Weights of a small GPT-style language model, trained from scratch on English Wikipedia: untied embeddings.
MLP neurons of a small language model. Each row is named by its layer, matrix (down: output weights) and neuron, and shows model dimensions 192-383. Each number is 500 + 25 x the weight over its row's rms, rounded and kept within 0 to 999. Numbers have three digits each. A neuron's up and down rows have the sign that makes its largest values positive.
A block is one neuron, or neurons of one layer that tend to fire together. Before each block is what it responds to, as a language model described it from the Wikipedia text at the highest values.

Responds to: Final digits of quantities
L7.down177:538523538504474454474475550491488498514544525516501542487497518504500503471507499511502508483483507487485480489515477505478554503491508503529497481512496514499497449463468454536510530504527449522501523491506499451488502532476534536493463477492476521482503496498487517483516520537466474483465500466452522509452511491499532488472504510457552525488499494470450522494461494490515497518466476474461510534511463512471446471498519465470489467504520543509496511482470524485488480480511531529490531514584481531520536523502573504466488485486508454488509484521482486505520484488542494463
L7.down748:475514519476480456459487511558482485488493532536485505504521458465515493504503496501492476516460479481517511524485488438450486502499509517495521458536504489479529486487450513500471443478505501504493553545468464511515520540499498520469486484512538506518502546507477494482530429476511477486503557483536538460497484471468475512505483548511561503481472503513503466516441520503481524537475462511515495535506509544520478496500512497466517515486549538504499503448448460499458532509492496506495489515552497455530503516468501551516527513497498539483512521489483475513541468477490539475
L7.down924:476512498530507497459517524481458528465471485495491469492503505489522501494473456510483485541501511519490478479469523509498459510510522482483527507496482483499529515494487534500506464557517484520536485509541510497508464534542514506480506545510565500495524515530518508489516456488494509502499526493516496539483501502505444548516514548495503469546495512483484516501470505567516472523469484495497493498491456514504478478560487486478512488493525524467495527526485492462555517505516524543481493486534462475496504490518519497506472536452445522491495551478487529499551510464488504493
L7.down1449:510497560496484530499484502472465500504470525460495471525515530485502517500487516530466489498509461494493531506448493511486471496510478478475504486487459488473457503526479497519506440490517509460480506473517464514466486487528509513476445555501495496482540529510475500531504484472514504493492462487527512492510505481540465522496526471535570503543512473485513485456514580509536447519520512498543502560518497496493502453527496515518455459481502477484483523452526496477491463519519502502520478478503490450495507491525489556484494485455463495489534478471539499496506504473520488482

Responds to: Clause-linking "as"
L6.down32:496452516534473469470506515510436506488494491482523513532493463458498522462517529501502509470505471512511491469469515535534470483473488499517515489496455505530515504444518525487529499485495532508501515496490498485446490522558516484444496471479520476507519523487500512531516453458488532481459495514473493554499543473490499483476484499497465491486495548505482488517486453498503498493508508471457528489487518486515508513503525536488538533523503510492499550462513509488539487540531493501481528512541509518498466452492499500448548503490501489516466516512496514457536466471478512474
L6.down1497:514552493525510515441535503493505512529475514505492490516519503562476483551515546491514484520496507475516513522540483504502501554496498505475483497517522505535526546533492543470505513492488524464518499505489480509505497498494508510497496530507532498502486522501483511498441502504508516505514450464513513503515503508489523512480475458508492554537461501511484475497479469504495520479508538550538501506461489517484507488514477504518466520474500508513527519484462493477473470445499498465548518500435472472470463505509467495472473466538495531474493519513476464495514481474535501500

Responds to: First-name endings before surnames
L7.down272:497503501465496517493518531522504500513498497524509535472466508505510527466498460517504498514520493495492449509475517498503488466530500506478516507557526500475523504489560467475502487489504519457534507475501511538493539481478455517485466497478491500501522522460501545526457487508486549469508492481517511513478507516465477502465512499547535486479512479524483504534494532484484478508494568521490539497503529457487492528509508510513495495490509535525543488508483512558509526494508512514508516477544488535540547488505498491502550515483525488457504494505484507505494517500534490534
L7.down549:530523457506484476488539464484509484476539492482478522515489509482507492490549543494497469492481469509472515525439511493499511455514485497483490545490522487479511535525541474489502460545541492530523536487483458502499527536540498538472486502515563528493450464473501518451518513513518520522510482448475441471470470483448487489478499528501464532480529495501471482519487509530484509479490537539457562465490489522530466528465490562523503470503504506523541479526507490503476480515473529529476471529473523497493479490501478465491514455538527468481490493498479480493462455534546482556
L7.down736:497461529476516481500525517540471482535518484497518530569499487497519497466513528490514508489552456496466539463504481463496509467534476497442501474518476462484512500531487500481498528461488514478563515443503512505475490485506519521490515467454518497468480520474521531481548504502531525504515506475559516473478477516501518513513540475515474481523501496481494490533557455475492498489514512558539498453445533519486472515476536503529470477475533556494502520516510479507504507506513510516513460510475465464496522540499483529501490505516534473491492509442485482531490491513517484514
L7.down1287:479473474524492481498509482468530459481498498482482500524498507495510481519493497499452470485463496497499496514501460519499523478470511526521533522487538499508507535468503458489489466539478473514452477486489544501474528505482513516451488503522510512497494498491438498483524497524522437460445509506440506471483512468467532474499511499486520488497473506516465505508494494484502524502522536524499548479469528490525527470488477493489462456512509488507508514471546522503464528500501542543478500514559544501551532544510577481509476527481495487484494460535499474492496554526544512561

Responds to: Word "place" and tables
L5.down630:523506548511478484479521506484465504524483438516476476444486482488497488456507466483467485492509493477501525495503474520481499531503489510480496511558508495478502493499516530513463512518482509549477537522506513501465499500528502470489502483518530532498490492558514476492501492527489499488522520494519495490524510510538465465506506470483504548521505507503436512524512517514499522472463512500480499499468507516491491474508506531462513524525526508532522490506497506502503486491497488497506476489639482491526493506518484497486513514493497511483478484495481534495501496508517518536
L5.down727:522531494501512489468509488475457494505478528514511486498504478503514490468506497506475491483475468495490488496497492488533491506477451492536502501452496509479522485535502519507496469552501508481490496528483536512530506473489482488528526566545450514515462524488507519517504489485478524480489521549518498531501440529530516495498485496515509515515493489489512477537515500492521538533539493511511473522505510483497461486524515506476449534496525546495481471492485520530483502453479537516475487488453557476482456539485470503465507494523484469471549472476533490496497506478453514482
L5.down939:489474512501517477501531488537522555528537449511531489492465497423461515486500446502524531444508497475468531506502509504523529504468504496495493487498518527493526483475492492489489490517486499484496479498491520477547496516540472454488490508515473463514510511459490534511491521459480488519467496523476513515491499485465501542491522477490505479493484551492499510459466509501515517499513493523584483472488484496502466519515528479522518486548503512502480480484464492470483460544456527555520530500486481547492495509495498465489510554483533516513499522522537484514503496498528523454
L5.down1048:485423496496505461503524487488514452461495498517505490500534510488472510463506522514481474503506487534440482486535494458491485478520509507503490531552501503499499505525504524534458511461468491502484464497515480507517497551507517492472496511503585503474529514530471511519482513484467504484535498516509467472502482471450510463518506473505504489487508453508498492516483484483468488475488478513500525508547438496523505527500547510505506490506489473490523477520542526511489499481495476485497468503542506515499507505473553462496451507500532512468481479525504458473475497485529517485
L5.down1051:537466534520529471490478502441496496492505537531491481527521511447437509453542505518498474496497469489487513453496481496508495485469521559498497513479523508526508511478485483487493489486491515492458505521498486509521524473474543525523500536482478525501537505539488514516537481476519486510499546523489485535490518492501484433508451495504506507508509520511517523468474496483485472452515488492470569545503486519514550533497499473470501481501511497474535480512475471510464485511490504529521535538583503550536499483473498488454529443482515469531493475547509537528510468506461533496
L5.down1376:500506520519505502493512488515512528512521484509492529514525482532516523509504500487515509480508537506518484471530517454497519489504523476494521480517494493507528472503511523520481516503510477498469533538499490500486480490505497521492476557522559518483522508491484509471468491476485507533426457513487503552514520541464498456518486530505476510539542566513500467488507463527528489508507527510503506509500495460524495536520474484448545485574472540489521518505492507474480514509485502443537509526619461520520471533515492483528503550475519502488515464556503466498473527451498482485
L5.down1416:507498540490492493521478488490505525482502498479501463502539533441491482478518462481521506495517528491511489507526539535488473462492522523536482490564493421522486553486507470489463522515448491481505524505482522501513501526498506471525477500523519518469508522507459510469486523491503490487535480507476515447510501478515542484489484496491474518482491499502489498508522530462489526498495467530524533463495486485482489492516535467499520461498529512497480493527491523480516533504535524495498474480524497481476482527479486479486502498513458500525467493521470531510492507511490514440
L5.down1452:489496502485482502516475481508472488482494486486527519487487496499479488508526438518501473459475468512498491476506500500495520475533519541487485561486502505518498482523466485476501505475481479519456507483470461486494496464520450504462518499488465525495489474495443479495535490476493507509471538498537510490499434538500466497501520537484521523502581550528489521479524494499498480502551520480458548481471498488538496510487532491478441493491494483547505476497543520509523517490475467501489511513518491518490500550503504501487524499496507533528486512505539495535460508461508556588

Responds to: Award categories and placings
L7.down260:569478461457536540448529446529467483515515497490502491468509499470512513488502524504472508504524487491503509481495490536510531506561464525496505503541538521486488510471543507486507537487499512488551507425493459489505479465486522471550465487462525482504502483526503485517531485517493507484532498536514504513552495513498540567523511449487459539469475492509544533505505469467469450512534487460488513475512514553538492520514460494499518540469504525474518456499524520445514527462504550507481517530479508490513493461498440518476459510512492467514457481528479513508539510464499484515
L7.down496:514485463503512504520486505498496548518485489499565560499505445460478483499480484496537512499530517499528527512470517436508494543502540448495503468480463484505506504527450527516483494485525513532482518485491526468527460520518528504463491509524495539490494524552535456519507499499490525529522534526484488521507538501466463519528487491502533524488490513508509484483488505471505478453521526496502520487490492496489526495511556469514519523527557540518495479536485523475509461463526463481495511517551492527513473488508480496459447502487481513541486493482500492496516506469497514487
L7.down1015:472470483494511498497451514494489466510486491527506517512516559543552538494530499503465555509510504539492500515437526499512516537470511508507524484484505489463516523445541464505527522532508490505531501478482489494478474483503529491521497509526462548478517507463544492494465514528512524483484491527512514490486504521526511468511483487504437495505516437461505486490519500517479447475510470496474475425473509581526523510506527510505495482497534482455486490519496548497500475530522506490446497519474551500504517493543494457474470556504478525485494491487540488504468522510513485539
L7.down1257:495547537480467506489478512532499527483504495512525502492459523539499530556470487479493558520477507542472488494517518496529486516508540513534517499546501527513507528466485488531552470502451506497562479468512468494479517456501482471474561508516463506457476498490500521511484493498535568516524488497517492520537484488520478502505484518474475469512479479481512480507511509517494486542516481477450471480504515507523513544520500536472515512489529468485521483480532531514521484523505504473508516473462547507492472493507502506554510511449516448499494519449504477515474485520481473536

Responds to: Sentence-opening subordinators
L7.down291:474545487509504497515488474500493522480507468493481501454484525531513493504487493503512483529516519537506471494514503470547489504505501508501511509494482523473518519492477510497542491542486486518494496511488489495502509525525473512492513492528505518511480518422520492512489505510580514508507486462532510510534518475528494512514510530501472501457564516483478497503471486505499520465542501490478488514544503549506479521480504483519521528514475503514526507464496541490481528473501562482491544538574470445479453514542476491509486474520497501495515470470509450524476488477509473497
L7.down1235:453460493501458506455469482490483512494500531495521516459451485512430484475554505507521482538501453481490487493440530505500487506491508455541535462476521542498497508487516435498479512462535473469491467455480522490510455491496486495513516508480509471492497517470526509501494482511491518535513511513476530527495476490479522530527497468510534541505498495478505525528523480464483481516525506509514521488531489482492487501503538491512529521471535502483510506505519519559515493493496525503523504496531519529509502469506497485519514490461497510483538540516497520524538543495482506507
L7.down1526:452480479492455507508521514477515461467492462509538479507488527549440481493473504490548511509551482500533508452507525488541540507489491472488513505457502544487489470505488481484518524442508524503518515500532518502537520495525496510487504498485564496482529474482495490519512553492535464511508516500511483493436485512518478520519473486511512489493499485482499496490440452490526527503483455508517470533486501516496489502481481505532540551526530504510483507482533516495499501532532500487480503494505442485515463504467497498506531491488509499500523523525504532552511515457475515541
L7.down1528:483514487528491507505490460519462458445491496452483499507465499493519488507514540504527474549441439508542486508501483514516547508526535500535508512507490499465525479532485473477473504502524477489496493528504537492478491529467471479475484497503530483513520527447495519495469511526511512503483478501478543529454508490497456493513459524530516523494523524516483492522541469487480500475467525535527521510482529465429483493492505526513553512491515466512508464512515485524462494492469528499470489539554477489497540470469521428505456520477536521464525532512489526513514492478512462597

Responds to: Numeral endings; township words
L5.down13:511482515529474521496445515526487473476479500510502514515478489486523517516545518499468506498525532501501482487492503506481522463492517510522531476504499500477534503530481527476509538523524541536476489488504461543504499517521527525475514495486522509491513507505503539527466445519510467488474498495485493473517465492457476496516517511487514532534447462484497495477532512467490520521458495515537483456498502502459520506472511526499533491502494543458516495473527507476491477549479514488508528521669496463546508499463498434521526478444493521507543500530509499501485486481497513399
L5.down34:533478505488520511501513480467493505525574497513489492471526521484543495493510493556505485507462523481477490495499523455477510528410521546473443478520451484487519522523499531497511506526508477506491513538509526500529524475483502548448499501498461475480471494521532537497495446482492513535522494515490484518524513476475508496519496496548479536523495527469530469502528465463524455509483520466515522480473513519467506522494464501576481462502521484530494470493537527455517510517509486476492474515498535519519493530522526500520468550472483484483495476475520463511469510481516519463
L5.down134:515527500517490548482475525553486525453505476478529458514502495497508484506462517509436490505521448487456526532414492525530482511480448556481485459493494474473501494496490529479524476487514506499490521480547513457499437499496512492468512496525534519462488493483506491492486461468520492517515502511486539504520499467501500463508484494522547473500496506491483516557481456499486477511518479495460492503524491515521523513477511541509508482479520541490560507460443502485557499467509504458519521495640526524515495499487500499482494514465486484469513474476539490490533485498511513449
L5.down268:491478463467470544501505526471494465445488511521514525529485485536503531536541549540480525499494498477500494493451482524493544496499480535498469496538518475429515520481525488486470513496540509511493502512490442520487494537485498444438509502535487471492511489520540471546458499505520492437456483472457490513516530499472510499459478470503498523487494541515473523494476542487491497489516492489565489499496500488533488535506484481572494514471519462486490525498561528493500479518514516498496497507497513483486475489508516487490483489484510494532510500483547485484499457464505476507
L5.down397:475521518510470506508475533483480499508479486547525503504480493501538505498470460462500440467506503494544500480486481545532516501477526538494529472505475467470455508482479493489529518535562505521489453532492451493497514492504510479516458512523468466498508463479484498524507504519490503531463483486511546530523484479513481491472511493463520501479493489494526468482500504526520523451527511504514473474532500535480497507490483535488472533515549497456495502507502459495527441497524516494538482499506516469514475513507516514547506471502526507511486529542491444471551537536501492479
L5.down421:504468509518469513469510495484515523490477487510505530487532528545536484493524509527503505492493492494533523514448525490492543504438495508503438466495494496503507514493485511510501488519517481492481473520524472485517487472502480448496545503497546520486475496523507500529478467488487542510544511481520520529520470503513471511518524482492507534495533521488478506493462485512496443530519477470528512501502526494499488503519550489540508496495528491489505533451517515512490495465537509496505507493601468493488520526523529495528455504446481500463524465419521524505510461477541509484
L5.down425:482507498468477509514484523455524528505525522472494480467497510503496486515516520500487521462518541499514496481525518527482501473509505513532526497476464468524521485519484511479505444510481535507543518523494508503507553471537483464450496514475503504472483497442527458518492518481475480489463518472476528521523464519491513473514456495505466488516477488453478494447476527498510549509479529512528475486516508502493521514563502465487496481499545489476518509513488502480521490504513520480503487503470478519501509501470476457512458509511517537501490512495461487515515508427487504506
L5.down814:493488474530508504481494564518556502523532450467506484502484548544526512470495493529490479484449485516481439538483512490495528513480458516556497514511509569488501480519477547554508490477500459486488512570529480486515532463510492461451508486500527501502546499489519500502466511468507460522513498504505536517510547492551489487475482516470507503518527479464520496521517512584447456497514526480509521488535493506526503497470484510493495478510530512486486494484485514514566517511509483506524518526384449506528522537550498540538504536502507524449486497482484484542496463483501478527

Responds to: First-name endings
L6.down653:477482518550453485483516532486534510495527500527520512471498484477520472488534499518452468490453507510511495522505469448540519525520456536485486518456472559549511512520478482461461519508481505506427489503518477546508520504531494493475519490472510485491502500523456512442528477487480484509494499513451493494481511520501454483504502493484552479522507492502464496493488500526527474460505532502526512501460515534517517481481506504507501465527491482493481479510505482481517513494462523489520499482620501497524481493567506477495510487497431542513468519509500520499493474510508551508
L6.down747:469453486531517515481495449474522504497530517480517491518501490467479499504481517489477530512477505496490535532517487528521490506498510494565520485420489524514480523490501527540532514508533520510525501485484545509526521516554467474516538464496507471501502517497510533547478489524497528461488519478462509484487474562513515468470501499485479487456486516508475491530485479487529504466455487475528483534528495500500552489468448511496498512505506460499492504540492503534536482529467523475510466513558515533493506505504561470498508491479515527514487488539549557464489450476488511454

Responds to: Name-final word pieces
L5.down116:501505530518489528507516523483498495475494463485500516508529501508488485502554513513475497483478469491476492512527484439495522481470502571498545459479484539496490517462470518531493510500527484533437469503518488505506521498462472515508489491472504520502459481528480505507495485503502505470486473466502494505481490549482494488460514491496511509501519494515427492498538528496471476483513530514512490531516484504493463478481479513543495471516525517521535485502524493478473520512498466518528541494676496529495515499517529466519472480499455473498493493500504484509465466483499558471
L5.down407:522489493531492509561523567497458453507527443506506498463509469516496497505559509478486487506493482526478527543490503519509538477498509509505517510477501515515491507484524492475506445473479524516530488479490491540544501545533522514536471508492508512505505470465450508475499486493480481490491504483459502521522540540483462525514534493476468497525515514474486476490501509477523483484473562518486544488464485491540488482510552503552493492481479488529518505484519488456498502483508473517552479525582503499501506517522463502501456465507461515533529537530537502454481478455494533529
L5.down442:519495490488537472506543497498484464481499451529488492483480502485465494512517508522480487492495502510469537520482468472506509441493497533481538508470498511486469510470484506444510478478538500532476491513496460519498533491528518492511493460507519491508464498458511474511545500501507502517471500473459486538521504548484481481478491491482530469498498471488476525518463514469471523484481562499533524525487517530514457511524508460533485463511503483538499484510518508496485520523480502491534487485556524559523494505516502495495540480535473522515515529523504532520457459499529538492
L5.down587:476500512512492487537502519499540488509478429515522508531513471529521480483485479479480480476527481516474509470495489462492467488515523503497500507470534508474489497496500494495549513514508496525459483468483522492501495481505507509485498488523504472503533491544470491475531481504456463474467462463510497496449503479533498489496516503496511527554519489512446500496481521477514508497494505537484472532509472506496537492524479453506531480461485479480510468537524490487473516513499466490525500485606521492507477467487502512510499485505409545518450510522491495464512444486494511500
L5.down588:486489476517510464480481493511469501490492485539518490507462427553487511507445502478482473510503468493465534507505494451514485528512522507486501500445523474497533459505538499546534499504528471484516519478490512480469511505516522553509492491531496511513527469507522510483525495526493514503472463473496496493446540498487540508542460464494538472516517486527487498521507541541534511493498469489458468498464502514489499522486525501479513503472488516499475465475483510533553508527505509475534476498583492474518514455516525486518476478511435456488515499506472494520498498482498518437
L5.down721:497531463511482487519502513530529543459515474462515503473510479502493485525498484508514467506499465486497546510503488488505490508528475525551523540477533467506520436500503530512507538478505532505503478495551503501504495502531545503507459467498458508480528481508489510509496541492485505493493487499487504527522514471516521444504522517544552505512475479465507518518476492452499509531542526472486446510544527515480481506545502572459511473495513508511496508504495540558520555519497515509540503489508450516548551507528540500510473505519505499487502493506473493521455494504518487501
L5.down753:464507542509526501543498550476500522484495464536536513535531481469497455473526501535493495502485532505504506536485510463533539498546491474480492554508495507505477526456492496494508505460502478530476546449537439472456562523542477491521558492456492496488472474443468529481480488512500503491525478516464456506517481533477480496497512468489500499481520513526457518492493530500478501467491504550541507561486512490520461499469508489513459505510515535493508519530482461491501555543494485513493479520588518571512489492488496504526488459506513486514495492527548505536511507493489480537
L5.down1026:533512460524475506541453473516502482497527532512496517516479456513479482525491474499533531480501466487480505516522442488456505487537499478482486458462492455471486479556560520503486445477533526475550486480511531536530497415502511479542461485495495466532492512526506508480532501510460519480534483472494530488507491493493503543480515467533524518509537443502477481474509489489501509531537482497541486479512469491506499468525485495533502492528509517436500528491478502500499521481496533470520496529475487489480523514495532481526485504487480488490520493530491532488481485484528510473

Responds to: Sentence-opening function words
L5.down176:540506466530487496509510506487514444512502513501481536540558547451468488513522480495522493491468504520521522482498500518492494537476482495473458516495457490480482495509520490493510506480506479486484482533460498528493444537495516505493501493497549487515492539480523490514476474516478500469489495488514518500512494500493493467491498500479530538495496469475519540443496468497471510529519491463453485492505506468474524522503503513527510493479507513483490529476475503481463525532518489479470497469499518475498505526490497508529493555468477518506538512497446522475504509516492505497
L5.down512:490491478519513499514465518496510523477559483506509486465488481480522500511520492502502521523521505542524506486490523505472537498502482472495480463489452510522531500489513515522487489478523520515514497564491558453517458510495543513503483526488461502501504515514493469487471517496529506462501462529507504493477482542532488520504494529515526498479445518492452488503481522512473490556504468510486458496538499506537488471511539490507490535508520516479498477481467455459552535492503521531490479501488528488487490470522501467525484441517522531499531526540529491463496491525506508457
L5.down579:540514525544491520508505451466489469516508502455498550495494537495520487506479473488480463540495489496488506510499534514497514469504523545486507495500470499454484488515522484482494500518512462511454483557503508514499513502510460513505468506502445511514551494490482454509479502467531515511474495540574520518488521536489498466523492496466498509461484496502546477457532504509525532486510511490466514514490490509479498513485510489524497511501483456527499525516459512481463447503503501539516458506508490529464500509540467502499509518499523489504472508500500439508467490518501498478
L5.down705:504478535514478511525461510451526486471516505511532467482514534502497541512469442482458478477494533467447474464498463487508520488482526455563480484534546557522499535552511510524513509547492486496501486492543512501469514463546464498471503527534517520504506499537469476454493522489493493532519448500469477523512473503521485472498490509513518511480525486467531527519481492478510487526521509493511545521443478479466487506551523540520491495498504461511493510481450462485520524490485502481517495536562489493504503560492482529515453490506494497490424508491503489501488480457519521509
L5.down728:517519497513544512488511492532538481517489524471514522504494491510531545445485492454523503485536498459457510519519487450470501531499443521522523507483523528504518510521515491448478489479507527502513541521499520493557496493501506529513497488522486471507502483490523530470518521529487499524498530521529477508496530480505547510496537492497467456483487493514497473485519450507475528478472529493509527484531500510486518494502479511496477524511508507525499473509489604485540522539501443530520538481563498478504451481500473475484491505472505489496502534474462520517506474529519544516
L5.down1113:507495549475472486529501537554520509504500549529497499511539545543484528480464474495493465487516451488520496459497516533555517539508505508525511528475545495535488492501501474527499520495467495497497460456480497494492499502457497519486494539458485542521465523500474501538494540503513492467500485478486500507477505537503503493496495506553464478533498502507500516495488504517481508501530515496504489518543460490488499512502525490519493467534492455510511567497508531513511486486466510468488495497547497488532470525485487482479505504492530491487482480512473496515535546489515514475
L5.down1287:546512528491502505503501490525498492506541464490501554466535471550512498512503447509508482490504503462507498503505555552454532481492510497500518500477566445533544480522503516536493502494483502519473503501481496495504532458497477534560522486513541533511496522478520500507535527539478514514529493493520496516526511514489531456527507522480511510469544505541524501508513512518481500491517542460511521478528540515494497554500501538508490527514488441522512465503545552501508510487491505489531485475385542506474528543495478522491515498462475507476439467467535512530517503516497490478
L5.down1392:520496485522510448479520484538491470533494458498483484510478475475497485503487510509538469481468509532520525500510455515504507521567509473561541494513471549484531500503457493504458491479520515531568499482479600474527508507499578523499516524515468451520503512478524527475501490489508467537496473493501486464503465486487482516532523532470496520498471462490514516506543491475493507495469510499471478509494516518519480507495543465487467508486536508487509494539474491492486510503522539504487519461627512498503496495530517504536526494514423484479490510562491523509518454507540496502